{
  "num_hidden_layers": 14,
  "hidden_size": 256,
  "num_attention_heads": 8,
  "num_key_value_heads": 8,
  "head_dim": 32,
  "intermediate_size": 896,
  "vocab_size": 2096,
  "hidden_act": "gelu",
  "norm": "layernorm",
  "norm_place": "pre",
  "norm_eps": 1e-05,
  "positions": "learned",
  "qk_norm": true,
  "attn_scale": 0.177,
  "bias": "none",
  "tie_word_embeddings": true,
  "parallel_block": false,
  "extras": ["capped logits"],
  "init": "normal",
  "init_std_qkv": 0.0237,
  "init_std_o": 0.00447,
  "init_std_up": 0.0237,
  "init_std_down": 0.00447,
  "optimizer": "muon_variant",
  "learning_rate": 0.00128,
  "beta1": 0.95,
  "weight_decay": 0.07,
  "lr_head": 0.00517,
  "max_grad_norm": 0.5,
  "warmup_steps": 0,
  "schedule": "wsd",
  "decay_fraction": 1.0,
  "decay_shape": "pow",
  "final_lr_fraction": 0.0,
  "batch_tokens": 16384,
  "max_seq_len": 256,
  "doc_mask": true,
  "train_tokens": 185000000,
  "max_steps": 11292,
  "dataset": "wikipedia_en"
}
MLP neurons of a small language model. Each row is named by its layer, matrix (up: input weights) and neuron, and shows model dimensions 0-255. Each number is 128 + 32 x the weight over its row's rms, rounded and kept within 0 to 255. Numbers have three digits each.
Before each neuron's rows, "fires on" lists the tokens most often at its 100 highest values on Wikipedia text that the model never trained on.

fires on: "en", "over", "ir", "ally ", "ed ", "ed"
L6.up203:181130094126111165150160125133150186114147159168121112091159074163204152113108098111128155146164111149155116160019133169118157145117167121073117143122097140096159179128089150140104103162097116110091110116054191130137103186176148114077133108134150078127096138133137126089112123139131119102082157131100076137163087153141125165119094141146162072116152150140175119151094078146112153188149142114118157149102093119147115114142133132183139067081096105139151128151156092147131128136175144194102160153166189087121103128177145073148146177052122108099108084105126148149126121143141195111170115175133087117137122131130097118142122141152197092158051157066074184114088121100123052152170166139161133072105117166063177134128153143101074130095087175097140121140074113133124095111090069

fires on: "$", "However", "did", "care", "reas", "ever"
L2.up776:121154128103138135112124137170129111096177094115165136122182131154188138087169095102118159124094141145108157095073157110074097148147099112142149078119064149153167107149113158111150144165128138144138158105133150067127130117177149109100121179119126128194145140112140071110117128171133082050174112192117092153148087149146139111154092172105091181138131136157117112145108109120134111091116071136139140140114152125056152162057193118125124124139167101164073135155154144111081132131142169132113119107096117149105170160082084089144028169139075106129143049129115132149150167111153097033100078079127190139132116130143175152171149119169125152125212158171134085161094113097131163098118171113108182093135103184092087129155119123203129096096079158112130081143107123167139084179160180

fires on: "p", "s", "r", "o", "ill", "v"
L8.up187:107146133116178189095073143091111150144169095054117091148118148140067067135120112171143168075122107116089116135129192133125117087180098107164158136090125163136097105159075161034087158173123139087111113160134119095206126103142093104098145051102150155140184184159206092106098098193174107135147135138112157178100141136138157144104118145154067171135155097105135113157169110133070156141137110126145119165084108081106138105149145117156100099115112123128148173165111161151111090153122086158135118102089102106193067160157107126188145141125131148118144101120157094164145112159116089160152154110171161149126129119117171178141158169096177089064122083101088130135130162147077165101171113033133112108111124149120180112068124102066124106166162187114145120109147145136116154083137097

fires on: "os", "p", "z", "el", "s", "ri"
L8.up42:138199130094070139084115134093130102088141134134130135190071137113158157109112067172123137120104038112036110093101117132135108093139163104118147166123143114109088130181153173109096095111086115111116096156140072167140078073156152156110176078122122099096219148118150108166179135140100146091154050153080173120111187168200172115173124115131163103158131157088151150138091137146126109187125116163097140197121096127124094175103143122088066140133148075178144154120165157163132095082141132136145113116150097110133126109111083094165167149139158069135160161088162151131165157120149021120152137140190164094153120078113180135101074123151124108088152143133118159121135158104128114172175128124133115166108107119106150087100145148092082104119167150185110148123129143066160103145139152

fires on: "00 ", "milli", "ir", "_", "ig"
L10.up297:170142150065191140182186149114150133108103140145184119120092176194101063185178141081105124181103144101091150097133172097112083138138143196131115185115087125168145162156089128149119164170114135141084206133113123091159088070137091183128112125142121115131091160173132118100155172131132156117153099138084067107116143091110084116118122122146160123066074143084142091161171123192133099157082163133130162123125105139162117140155126078117114145134081110138103109117122146081142147121089151105100092169113107191092100089090149133095142158101116096113112124172118119146137139077112096131094126138199047115076148156127051146103138169213113116137141077186093119153108116098147074129166143164126088103085093113088170193110174144147137149099169120094145142169110157118132098080085111

fires on: "att", "oc", "of", "ev"
L6.up572:158169148099061091142106111149188072166096143185100131113167127109108135098135153099161144140143145035062170103133186152104089171123123111161118164112091179185090086097081125140130158096177138098155099163172078153165099095122142125126037161168136101150094166056171082108146143099133117130078127054145174129120091130086157057116131158145149164088121125136122069113089122130137137133133135171082168122155158090183129105141162138168125144085110120112136129164141150073171108135129090140063085105208155125189130158120113127151090101130129094104142113136134077144165157086106184116150136115106133099146163091093121057122181118122164128096131089151122154137153095163101187177169134167110114153153137125132176060148143118080148109123133095181135123095128143194082136120124131

fires on: "\n", "av", "-", "os", "app"
L10.up50:092124122154081080170141096138144091158101090123129124158070108185097150091143138138152190155102129164163127102172136074152167170161087105104127108124139057114133096145102093101106136068166161083133161126134070144057123090125119104065151168119157123094116114122131156182082194118162138156129123112098126108142097172114119114169121124161104128068161102090124109135136133129160137138123119150107130139103174118165044130153181163044091122131072120138077082129176127063102171119128119111093123113183161152106078117137174113174090083180094110131163161164128123177115146200186203160146107091164141155135071093134131160118109099138070110101188112143142116077141121180165111139113172203092164086104134141125180126117148138129143098058150156163149129156161144151113122152075161

fires on: "en", "am", "Fl", "1", "om"
L6.up495:135154131131097172110150172181143150148098149097105080148130105136170094158084117094100149096082166163160175131130150164163151129099126162082159122095065134132086151123112069132164124165168120138158141135119178159143101137110195166140128057126084119147160117082164157156147080187130123187086137135170101162155158072147038068076126137189102157103154124164131179106097106119103107166139131092122104122158138108098088155192152112180159081095087129127169182100084131100145184107114140124091148114110164139149133163188150090139149072137105150122138125085086163098157164041171182147119109152143070151056130111096071058090154112140133086106128143145132147075124111115102106138164116151090148133132110092095173097123149065115123125172141201149182132102125119139134171114095112

fires on: "of ", "re", "v", "V", "'", "own"
L4.up244:090172096063094119176101140083104157139162119159102152145146167195075131181132118152099136147123073153109137106158088121128118148070186130217142101131139099165126100104171107146126130128112139149144140082082109118087091135103109119139130098113118137163143147206095101148135173134170201092095120153097118147166138089157152093162151118118125148135143137094093061097096142131154191152100173146131110145129101117055140133113163103129105124138083130075053102125145170144128172121165130067175166145056111133113081201125157197131148174077117110160139175139101118067136092138102124136141152157108150097086187086130201090124104055136136116147111075106115112145129136174129143122120127185127130082161161199097164148118146123159099169123158165099158116057055092137104155132102092

fires on: "an", "am", "Can", "th", "r", "it"
L8.up283:093061159122203176148116062141169104131125069149203090101126197120173125089166090136126118119093075125100149128095104127144140139174074148123153119130135148102122150146107138130046204106153111176109146132179172132047108121158127150096163142087108113152115120078126086144191096107162200095117097197124102074142145170120172089152132147148133141067146121126132142102121110190106120120120090146142132180078133152108203094073106170151113149024163122160164145111108178172120138162137103147097105138115086164110128116122100194131142131096118154142114099143085119111127169128079109108157146083154129131170096132177119089118127149122137078138103156104117110104089162084138112117097125170119142152130153173163195101085077137105147111163146102172164144065090158164103145149162106

fires on: "202", "r", "un", "ur", "er", "9"
L11.up178:105123124146179188118125135128124121107166099150202117107144141098154125103159172101139106112138119176157174062104156128116110210146136110155128143072153174152073133169096189202088101148171143109106157115087105115085083111142100111130086142106098144049157120146119123132165144150077144066078121157118090107075110158124158094101128035132143146130142157164142140117139125156103139119107121140079147104132111118080158092082104138103122158141116084138112132149096126107123070126137140138158132116163156122062163099083150185222098142110031162134112109129135113180125130164121126155201188141140191085087174127105131083146149074122156133142166123178127107124151074146174137174130121053113114120172157108084154107117135131174149089144112108169140063106117115083164121141153208

fires on: "eng", "-", "adi", "vol", "bl", "g"
L10.up859:116156106185129117142132184105192194118134144109129183086129182074083167125155118122138141088131134158114121071124125148080125094146164169116148149121030127117117063083125193140097133146162127159061078124180136147088131113130087094118106130161087116108109113100136118166120136112126098082132138146140131194146166208125102095082121111166114168126158112193151155108157074170150106120145162148133115126161112083117110166111144107142110106176085102127097127100070073128183127143102085122123104147180128158111098131163168156219141108123146127168113130143128122136145162088091150200167135083110145184152151134097119133144171131116107136134141107153134152155144092113108084152108166142097183175193178123185143115118073034140126148145022117131163139075140169119105126128071138

fires on: "ed ", "a ", "ing ", "ally ", "ered ", "ly "
L5.up705:150130106098128155044114166098119221141116055088104127134126093133174181145143116107145175121149170112142139178139166123086127122103097135042138112086145152150110122122172111129085126113140139055105107140118134091105139137189085148152085125150087132105082156120114090137130105130102121067146181134132125090115214147073119083135126178113105136104098119106160135139154069122120132137167173107109136131102108094125166151144126131175196107136073128122182145191158190104140172147118098132080168146171149113140154145168194167112120101119128128083121125166133093140163079180101148099136129135108128195197117126185140125138105051087193057111096146157137147148102135105104133142176118178107146139153065123085114083055116112144053147135127181124116161101151084163143108104115083

fires on: "on ", "On ", "| ", "-", "Z", "on"
L8.up609:134150103114095115156222156099120140091127096098109069175185173145126106131136163085185080137078163134100144111121127143134186087105092080120150125136176102091113196124166119096125102153128150126127167161132058153176105126106096112112124138160178113118163044112138093149105144159107081124069113161071147157107134195143217074107126172142166083130126110142134094101152090092161142124111056136181104096153150042093119102204173197119138116107143111165084141169158103153142098151138152169164079101168071148121082130078123153068128108153136158190139124116074132156090110151117161128157145094173151106146103167128124157147126074119138157089166149111134140132147108108088139096158114133143132105157119090148191085135155161105191194107146123146129130131123118127079101103144128

fires on: "rec", "Rev", "aw", "ver ", "Rec", "1 "
L5.up422:130177152133170180138206166078111126116084129146143109064143073133201154095164079155063142185183113146115083125091167133073166101169106164166166144067130149180135103086150116144163067134103038146114120149123119098144154144120167125116140058140118104111086110126172120115161128144132133160105162103133178173154155111110082145117097076061128171142130184170158143132133099069134150161070149055144141130096085138124148100067114120106132119157079115145180117127125134108149100097058096207102090132161078172153109095133104157104114154184118105156119122079133107127123131164099115117133137070118109087171137128148180091093120114116141109116191141107129170139132075137118181191117098157064122155112166164153121174093097072117105130148154151131097140152121124148102086149141097

fires on: "star", "that ", "ow", "le", "was "
L5.up231:177129137103149121155116090104125134122105124059151089141087085152147102130077120108134134175155076154085127092095151139124158173124173113187085069115096116200096087122161130172118117168164123034109160128069132152153122091204147117122171133131184076066121106071142142165150127160121142198094143077128150165117142168168053137142084151175111116111115134114142078119121112140127188142111152091170183122110077120153123133115123116095116093099171171102137141139156125176103145146094135097117101105104114128144096163106145094168115104173182103138144113148133139141117146146130097205077145179151061143067108110137149108136147140150093087111205099083081135123087105149122125105108102144164095104146173085111153125171094171094101215147112148204161105146108127097103148119088061

fires on: "which ", "that ", "who ", ", ", "it "
L8.up501:097101156184068104108131143102139132124169108110095112100163146090194103073128122126097119093089156149089116124171082156099166151133092139111125108065094138169181068134064170173155126112094133113160147157179122081133129130144127085143089129131132189100128143118132132133140073082100110092173170184202089141171146157152131168110209129143224146088083140118089093119128141094147121100124130065168129114138124146102163118064100189149077152153115105144121120111139135110081212129085085146180099111122098132140101107075128140126074190134212148122106119143091092076172111137135105123117128162132156159204128100173136154145174088129070158132109130186136135126109113172095133091062129114129131139105144166107148092127069171120145164137130113111123115136128188178180127078121122

fires on: "es ", "ed ", "s ", "ations ", "ks "
L5.up319:078118106098149137106126168126131139150104137123133114122127129153142101127147145103200113150147065141063143144146169079156123132102085124077101118103128137140142100108154189154094126171077121183165171130079095113145129097142116122122130119171116123195129082122102137155059122086188133153116131122123169100144108150128113111102175057165116081187116162104205127160115131135206140120139103105171142157062107128092151163067109150158196122093118174121148168135160162179157162090106088088106088165112088196115172100102097075142118102125098175088115112099139122074110139132160185054148131112141123180158116122119106171084149123107113108132116110109187153138153139174110118117201104150115149085091106109131162082119165080142119084164078135139234153127179099162066091102171129

fires on: "of ", "un", "on ", "on"
L8.up515:105150110168093150139165127094164179067173157148104101132147121126099068133138099089136100110137168119173131138157100110160134091122167134152148093177163190172079128137140093115142105110187126095132177115154073076115093122187126168126116166133110089055137135173153124127089136128155107163051076125074138096176152165096122088130148148153101097107120112174108031075124184121155118124097108145161149144147094043173159081129162095128132095134122111152144136133098160158182139114108106110116114050123113157162113196147098135168173191143156140109127145085093153102079120072081093160114120116102124074156159074126098101084126114165142126171121136104093174147118126105138102104164136119135137137093121093110212137129125192123117188128195110093146132222101113159127147085116114

fires on: "es ", "s ", "ers ", "ations ", "^"
L4.up169:150148159119137181090135167148168141115149201101145087071122158130121160150105160139145151181090100104116135154078125117179141152119150084110102107117177148137133139107125163209157166219133125121131180137051075127025151079064154128084112173112074116117112081143082115068134138105102156107166128142095133092156121146156129144089119162146180139147093109086142146117130117126165159158094121175133143178047166182044150162049134115094141101136126135106081151152097145142105124126122112127101141110168121139116155088116149132148135119106070101148141114054159095111109135144161110138125071148133132129104112119121121142139122201100126123150097130182044122113124139127119150167158139080081136078106168086154144148124192168155080139178079127166168204071149106139111137126143142

fires on: "ul", "pp", "ort", "• ", "vis"
L5.up62:126154064183132134079140157078111127114139126083177133098164143142086152130150110131109142198192062116115180187103122120123083143171144169134151136136168154113124089144136139083113092153112101138171098086078082176133157100164163100104222105120093105107054109090133173092102175161144103129157083059153116133111168129161143145152155045229132121049114094160133162144152099109147154134150066067133169179113127120146079135122165162143118109126129119140153111109135106098141100105107085133108092162141149131173116115138171188106158160167145123138173109193171076123116124116092108164152137142145113092121065123154196146181134120119092152086129123102112109122111145116133103117134146115124111191159088149075151151047130175072110108193130161172085131127120111120113140132108143

fires on: "an ", "an", "av", "am", "n ", "-"
L5.up136:108113158138122150141159112119151090153153083092113184136091132149149123150065106071142111116125141077096127124124178192142161155112094103170166138140144155118169131164139107164101120120144094120151133139118104165107120109098163223120142086131129161130152157036119067109078141172149137118089110139123111080157158115121122100149080120182067087106145114141113105121135114135149094121149087130175165136154163088120144131150116163150160136109140112144175095121092132110165125113116116110124114130182178164115171092176137113160102122093133157221134099130128155097129103155142190106080088102162148126169081118154076077056158122143089099203089145110120140063166138073077111128171150131092152178174105061121157044112055077101143081116086133184180133159123123113100174182189118

fires on: "or", "of ", "'", "aw", "or "
L5.up283:148104148092141150092179148111118145176128173147168102193203126122118127099182139121158124132084143154069150074121122169122100115121133138166155119105143175045125124120172126146116128120125147116116164123113103108096066110097091074158096053186119135139167117131106075165150199149193149134128142179067113151124082125160132109151116130143105143147124113115145120084037142159109195123115136130132119125111081088125074151125193113068127118039162109173127070140119169119129158127132158119116095134123170184113142169122160150083129176100123136128072052158098149111078157133122141083130168135038114126141147117127127093159195080175051093149168131117149138111095095118158098093112161201122136118157173140115138093163130182118119161130128110100132153081166121102123140124073178

fires on: "en", "D", "Fl", "fl", "con"
L5.up166:123124120071087162099076124155093197109129109146155129109090099128101141150063127180108089133102125138167156157176151131133103142109138107110113124108152053122065131157134139151140140169128134129084128134133153094168136181106132084153126122076095113111171141162134091123173138129188122110110165088182138152125118154069086086103135080155162178120128125181117131153070104124144166150166191126098098143103082067089114173170143129070090132078143164127123120161157139188125125128111071164117171068164113156121102102169128122174145060131108162138158120139142164102110117094158144135138158131144127169155115202065122057128202118156115128056177153086139140124166164107152054149112119051123062109120075138122201131142117120123115101103163128146169148134162139184091149040155142

fires on: "on ", "of ", "ing ", "C", "ed ", "in "
L11.up651:114076061115079124110204136172135108134138117124147133148162084147163072131146172134102050132113092103135193139117077123148158101143173105075175150104164103104137081095084141176096167167105124078140177178114128103071141097166109137144117108192104128151136167113164165113150195145066126083106078110101068136068157152153109120160115090161133143110115130152122175124111135127103130127132135134117099128103121205113151146097117120127106197139193102166064135143149210125110104129081166132134067072111129165136092124106106157137140081113176108060100120098144119167151130125080087161174176147150130147124184115116118068100145117133091064032131130134152176116116138131151161160169125138120153122150122153139164138103153123090100134099151110128055190130131064131166172116171142

fires on: "=", "nor", "Nor", "• ", "vill"
L2.up176:121140151137087121126124083085155079115132095145075113110130143176146119100162130105051149111145124181152080120070128088093194078104114130176141100164120088130124103146161126149069134068083057131135128149147163112171073080129176134085159085101173206135103147137094188130144174113167111132075127128150136120105114166169122135132124174132076114156165127126145164121070131143142103193132175158116080155150112132034085082098102142222100128153159127115124140112144135151137099080088149088123113129073111137120192177117122076148098167140113146122150135105083116097158143131066161131151121139078097118121138075118118080124097152176171164184177106126154105160151164081161156220096127116110136125125192155133134097168146104117126176158101177107163097109157098097120139175142136

fires on: "ly ", "ally ", "ther ", "ually ", "ely "
L5.up643:060042130108179155114125158147115115157070105115120167117138145098124116068137109115115159100082096155108159151140172092120152119149073128043138131107137134114067104128127148189107156084104168138162175146143127100193111111154104100111187156153185116154153123143138084116135195085151152185166108177152079130088193126147129126073198132129111094141146133114104188119156165163141198085097101142097157165141112090100163078135110166097161161100169174100141131098131174097167117109181122137133120141100112101093168076115157073158122053153089089097123093105095105150154174157110124104127131143132106127156140173129090097140103135166124133048162146163070091147141081143146055146123102139120140115053157146162189159152166115107135094148149115102137111140141145067098100077149116

fires on: "and", "et", "at", "at ", "in"
L8.up69:137146133203149133165086196100159113154075101169092131161079157184157129076135175097134137155099099113175149135157131135146087105092108110054162088120113078142057040147104155097100138120134146106106131126168023115083118142206136080098097123147098090103094084137182167114151079132173141114113134132132171136144072144124150102105105136165137103116152131163136141180085137138150172162183065123097160131142109131113139151134129146150105086154124095156121075118132138168116153127140122118164089116163123091074147110106121120141111181145125154163148151074242128111126184091129128154196170070089063167155165075112162101126133089129154119150139139170158105172144139129096113132143122115165151110121107127153128096081186111066054121093128176109131109128133148177094141122132141

fires on: "me", "Sh", "be", "Me", "m"
L6.up818:134141126091081129195182113096134175118118069091153145143137120115078111143102155134132140115108130083094144151109094174073139176095098134161123097119119140145106073158077124098200183112113097144117158107205087174112125109200141118085065121133092117115156134148136143151121118106092117128091133129185141154173176176144118128132052183152180136145067130184079054126145101088161057147148109094115116146120172114106131136131134107185086109159161094097117140142085140191112065138149118031144161128133152131147131121119111074175126054132141148161113161084171158122148160169138144153142126125090086118164155166133059160107120096104187086137140118084108142170077131157163153120174150164086093149069086131104137129184127110086154092148180079158103148149122151156151128162138119

fires on: "str", "Fr", "After ", "ask", "During ", "erg"
L2.up695:200123114105096105151125117110153151068141098130092112127087146157128149123199079090161122062026148079140164163131170133138122142175154105130131112088066146155065160149088104142068159132110141140119119185163124106071129139182119129126146094110198167138155100123129092089123163116105124121156137128110127150138186134107115156130089121187046142123103145121143098147121131116127106123140120090177101146070128186134144137136113140099147124109114117086124136121118045109152095106147107172060165206121143118137083120160142113159084120050179114123213054138198077128156104062111153138170107125115152147140151175142132202132081157107121087157099131107160094155173102100118110122145137121076147173151114131142093122129145149155076156154120179190118118148062125176127106151099148

fires on: "M", "V", "v", "ph", "| ", "h"
L11.up48:089134101118051166111154195101138136097150164164108118094176139159046155107143092123111150098127081130131123073148213098111184143148170117156109104108101113145160048161124143172119146128130224136139127116145123099101098125176098135128105083133136096140185132133141086117128149130139151117091083123114079115111192101119146088085157113120102139116150111097106067176060101142107168143152153145129161051113116150128080118195097118096143116100108136141108101103071130171158139135118134098102135099126153074143093132127119204078161159085182129122109197197101147144179167128169128119145099157116152120033146128170134159130182137199116120112162102132147080125099111133102151169204142127114169113180121113126179148145138073099092147106128104185129145094085121173107144097102104

fires on: "The ", "At", "fl", "om "
L4.up353:129156135199103119164136055113169098072106108124160139160190074176129121121124164141133135100153112146098141116155124149129088141138123105162162106118111125167058086163127141166167090095068143148145117176053116137133115150093164073095115185164134103165084134131142079155119165159126217131114126131108143147148154116128101118123193073108147107092120171138107157085113093184139154075145091091127128129142096170139121183138145155120070124126134109115128125096122134222124082151166095101088097078126127123128097136112102098142097159155113153158171119166143174150112156067139068103192107153134118113151146162133196129064113113150049200120073173147140162063165140149051141198177073132129148135123154124132161070147094135171103154090120100115136110183106120151167105131140144

fires on: "an", "le"
L4.up589:118115107152151126159126060087109096114125133113123124127076121156138098104119109105175098169125087156180079082108101180145137147162130135117133068129157130132178144122111104142120184168079139142119166119112142097184133121218165108096153101096164079139134145126069088111125083165119126123219084111130087171133131168136055099119100165121145150119122156154078120102090071137129115135152100167076169101154133103137145137161175154112099125078224137102140153117118062139139037168151158085110192146157108164123189136188093121163139157153168151161130131118141144230083079159128079118120104098192073148132171171124140150095159178121141132114162128137153128123048161140110074078115078112144127106145097151132137118157076149134098081135131141162136164109082131121151105155132094

fires on: ", ", "ed ", "ing ", "ting "
L6.up92:137128133072145134075081184080081189136119170125027135119082139117169124149123063100123141142106144136165155144167149109109151109169143104082158169118121148104139163117138084073133071110158094116200108130121106135141088125125108130102116096138137100130174111113095125190128112150106155090117183174120126114127168133144122101132189143171144138116172163179168185148140120160115104153163102098137106153123091116165180115155141111133204163171107107151078101100039089066193149093104161105099103180173124079112163094100167124169098178165140124069157145082150115076105126114106122107111144146151063131234111136142092141117126149108125093109163139071138143051152174068128141112083107134137121112112065171126141116148153150145076143105183151079134159117149119159144112150139102

fires on: "ed ", "es ", "ks ", "ing ", "is", "e "
L6.up850:101073119187167119076093136152124081100150075165174139132084144174133090079182168107074126142128055147090140138146104099178165148092084187106105166087113188118164114086150125141087113121112141152127146066123113091134149074109146104159112125147108104113176064129102134122126131174173131189127076141072096136199118147167094124165177106139140135113139175080099151135176184121148142158129064108132135177104122135084070173147207100148183139113100133071134136159161153109128104169135085100118080128157132087101128087122175094148138137122085128086157132218143104111098155126124152086099185128101052139153112109130086107149129139127150152103133107157162160117168092127131090121116147141155114098091111118134161188134137172124179089063081130128166101146142176145119046124144143

fires on: "at", "et", "en", "l", "am", "ur"
L8.up80:122152158132162169113121151110131111117136142121167078061085163111234077087161134054114094148136113133175156109145160152140152096070138123124114116148089178149125133102184130096090135105123160083144097168109131136110158135136154116090112141156070074117115137144133101114114100127114102167127161090122157169149080163137159119077106144118144197107123112146113194153148136037116076103105097118123191142117137120088158153123218109125085107145130113191112110151105126182160192168151122088137105103113115090113115112106222118097106142117139186066156093202153128092136096116100161110138167158159088120151181112072139092104135155092113144142112099120184113115098182116117148155127170187090111092146131190120155176147115050130117106102135167137135141152182130134104193073146162

fires on: "After ", "began ", "During ", "ite ", "ted "
L2.up686:147159133172159102113146169105129199142083135151082096153058172167130115141152070141068135099107150087109103136158149111160157153048180130131116138117137107123126105122143108118127105113093111082106131097166129151180111154186103162087118096088109149149121055125112120144101098112141121157106155083192109114175107138124127129087100116080118126119156200127109113143146112159178104171190038082149144095109124115134051118168126139100143123144104158108154150070147153102141113167133090172110081185130124089173161136169143074135117132078091098068144116144150093158083139142121133110121135203138087148168137162223127123120164119101121095223126085112100081141207122130149116083159173127122108183171128191107137083115135164109115111148092136156083139187131179117123156168129156

fires on: "rec", "Rec", "disc", "- ", "enc", "ic"
L4.up566:163121086150192116162146104092156185151026187104113115141093106119133105161133106186125141155180113112088126092176089092118113038186133163064125154102095107106146076107175071158114101103112078131186148133128177150146140172179122044102115134102132120193157092123138127170136103101140112103115175119143145114159130112117109144114129089097138118084120145142209139137103125167129216129122149101163116163135097140116130123077148148097194106152114141172134163117164137129142076119083104193150096180157122082139137115109176130152112084091203104112076122116141113113102134160105110091095166093169091122114155048113092089110144132081218154161147132109121149154147107119131071130192112145074126124139121108169155114094130148131122110093120142083127116154124149152124177178158098

fires on: "p", "c", "m"
L5.up71:086091075083127138144130103085157152117114091138127145112168101116135081154109167144147092100159108149078149153149124166116121102058130077174150165171178095170136171111157082178098143141140065168104142118129092114164159148165148124050165111152097086156164126160169101156164106069096140108088101047125161167120158095103063160152085107160086159155109128202114119141143117089116153125166174104146138107089110128111107149137078122115159115161129088140135149155162158176108122140166129166142107143149114131171116140138147216193101133093103188120162128119120166136118118148113102168138097116082157155096159103131150166073160079110210123087115128116121139140129128081060101126194141099076123117056053109153150089107196153105140122143176083162113132185122155086124147185138094

fires on: ", ", "was ", "enn", "United ", ".", "H"
L5.up202:118151129108132091132122106123139147158152165132088188116096144173130149089139112158036165090170106138148108138195111188143185182158128117143161096149101120148100100145099154146131092141075178132150187154087131124148092135147121077149059149117135132168165084162126163135160144078155104127140126147143127139150137179159180131101113144089147193148169136140149159053168149134136059130132171130149115067073188101110137125111124158117144104163105182062129090132115114096091209088152140175182086172096113173154070113141076134143124134107146099122118132045134094115134082116134138083144105143171139082127127128096097148106200162107128174119104119079154107101118114152104035073135099129155094113120120127122064128163088159123109143107143136125182077056174124169159076114129097

fires on: "An", "ar", "er", "an", "ail"
L8.up249:148178099190122105129136087108174171118104104113102132141101061157162142130132123083177139145094164097134122120167185122084079140170109147174156157149175158084145067128093127086100136115122119145103178109097123141179119137071140142138146156081138043134140152161047134086123105167187093147113160113149126126178173113168122192110088132100156172141094160141059121123163149151115134083164073088102158077073069082169148113147130116159142130138162144132144124142130112122122052136131154127090072133162097147092113127114109124172145128096150121197097153120169111127128154096145139128130093121124091083094143155116120059152163130101126168175160154140186132122101213138108158113167126092182134165124064113137128116062158088126088105153127172181103184131128047070113177154146108

fires on: "led ", "ed ", "ing ", "ent ", "aking ", "ake "
L6.up638:076120131110102100141110109095167127121163197100134130127143120164136118126144096105112050142097177123093130116187081117183115097143151077103110098055108167120167100184140142124182135109143110152124120190177145146073119100136154135112152126097128097132115147090092121140165174139138180091146151163176097098157108089137075125150129116124105083157073140167123178114126109076141105104083151124091137182126092129134118131132086140081109139155172124141106130172177143135103161149161142179118129061159124159206124114113154135121162082113169097155105183111117072124147166100102135138175184038103054125202124111142182088076073125153176126070141107124169172101171174141122143140195096169174088112101174137110124161114111113101107171125182146166151112129094179152158076108088174

fires on: "ter", "are", "ter ", "c", "same ", "ograph"
L5.up641:088130145083110076089125226152123145123114117129148180108144089109173055116134071104027159088147155101105168121132124145121177125114118123159188068168135127113120158186132160108089111121114159156065158112146152130174098113114136147109152144208125110141149112139151150132145087123142123113127130115074124148077174117085120140126074115126050155119149142180131120102120154107146126180172112106127142076117129068174070152107125151143119070103129192078111125166128160132066115137114119061136183170103137071164080112080180148154138107126140131108055126117152174115061105112107128148130154166057166140120151164136222110078122055119146175145155113142154173130175131107165128101165095117093118098135137088114120073137157117190127146168123130121128095133109137112137189153117107

fires on: "ly ", "ally ", "ther ", "ely ", "y "
L4.up307:153093089136169115123128120104133157125081108159182060130114142116120130148068167108131137105094111199092067162141138028074160184184093155161158085124105113150173091090093122146127140085095100118140208094139144146126113139128143149119084158165144068113125164144080118076188154071139133140133070119064101104089152178120130170163154133108173092175073178091169182104133196154127164141091207104088172101140144081167107156074108138130143154164084180145127146157127123093156122137132160111122145148106103134112124134073160164079175137119095077088157112086064096115147149124136098151184135157118107206145099150135096091097081131113098118084157103130137132160110189153145097117097115140128158139157132132153141123117139176146101144131175160091103102158143101109120122123203123

fires on: "Her", "Can", "her", "Tim", "Don", "Tran"
L2.up125:128051107175134142128058113158170175124128103168133136176142170132125088167116186129120157146148179117139148133196152088161119124097114089160139144103119162117173081083132136118107146090123105087104089122069129158085128118112127155127118134165172173122115147147118098165136132141077125142177136176107090148154127187192107145166103179150116120127124118114133137142076094123162133114124086109142093142121166108137138102117120140071079122181077052211172102122160186108125160154101117064146144082164096168127099110113124167092118065106093116133112136121135164153075098122092091133158079151075091081126141107188052121169226094143161135092121130091126144155167127076106104169102135141121150118127152134082127136086134095093120141157094162079204105078179115151050147154102174

fires on: "ot", "c", "e", "me", "i", "ep"
L8.up792:083155070093105098148154138083106160155127129155147074139107146169140121169075125182192145085082136098042156105126188105127185138113088139133083108135157156171151149106115135044120169142144173130175187117131107087149119084128123144101101085169100085102130124159057162078133146091127196106098143101101113126143158076048118168113146110120157115142044137111145078146171101148095129184176136148133111165111153135163116130111121101110137171122125096114121124136167144182139182139102084073134142163114109129129212102117154123142069103129142142130194137102155147162133167132131110144147054129148101134127149113148167149101152124141172100164154114149153142144126123084113099181130134089062092111105027092139097132126228100094135077103109161137106131142100171111116154128122171

fires on: "v", "t", "T", "it", "of ", "part"
L2.up86:128156112100132132140045168146145176171084166109110089119173160170113089128156154082131142140117082196147118153171110139111145106169143077153145072127199082154192142187105121084119135142169087131150150100185133084148099119186126076138084158179190175130143105139120078159169137123170118103130066179130149166156067118095127090075084127104099161099128155164177099082178136203117148096139166096137125102107146122094126161170157097142093161117125151092114133107136116129132140154146108056133106149094108140140119169174188144192104144072095101140103122122147124107128100121093147159148153120124162164144155112128094123138130096117153051185149144080091140148128087101123168071098089150142147161141043163096136110100176067100081101127170148178159134074127090136106097139130106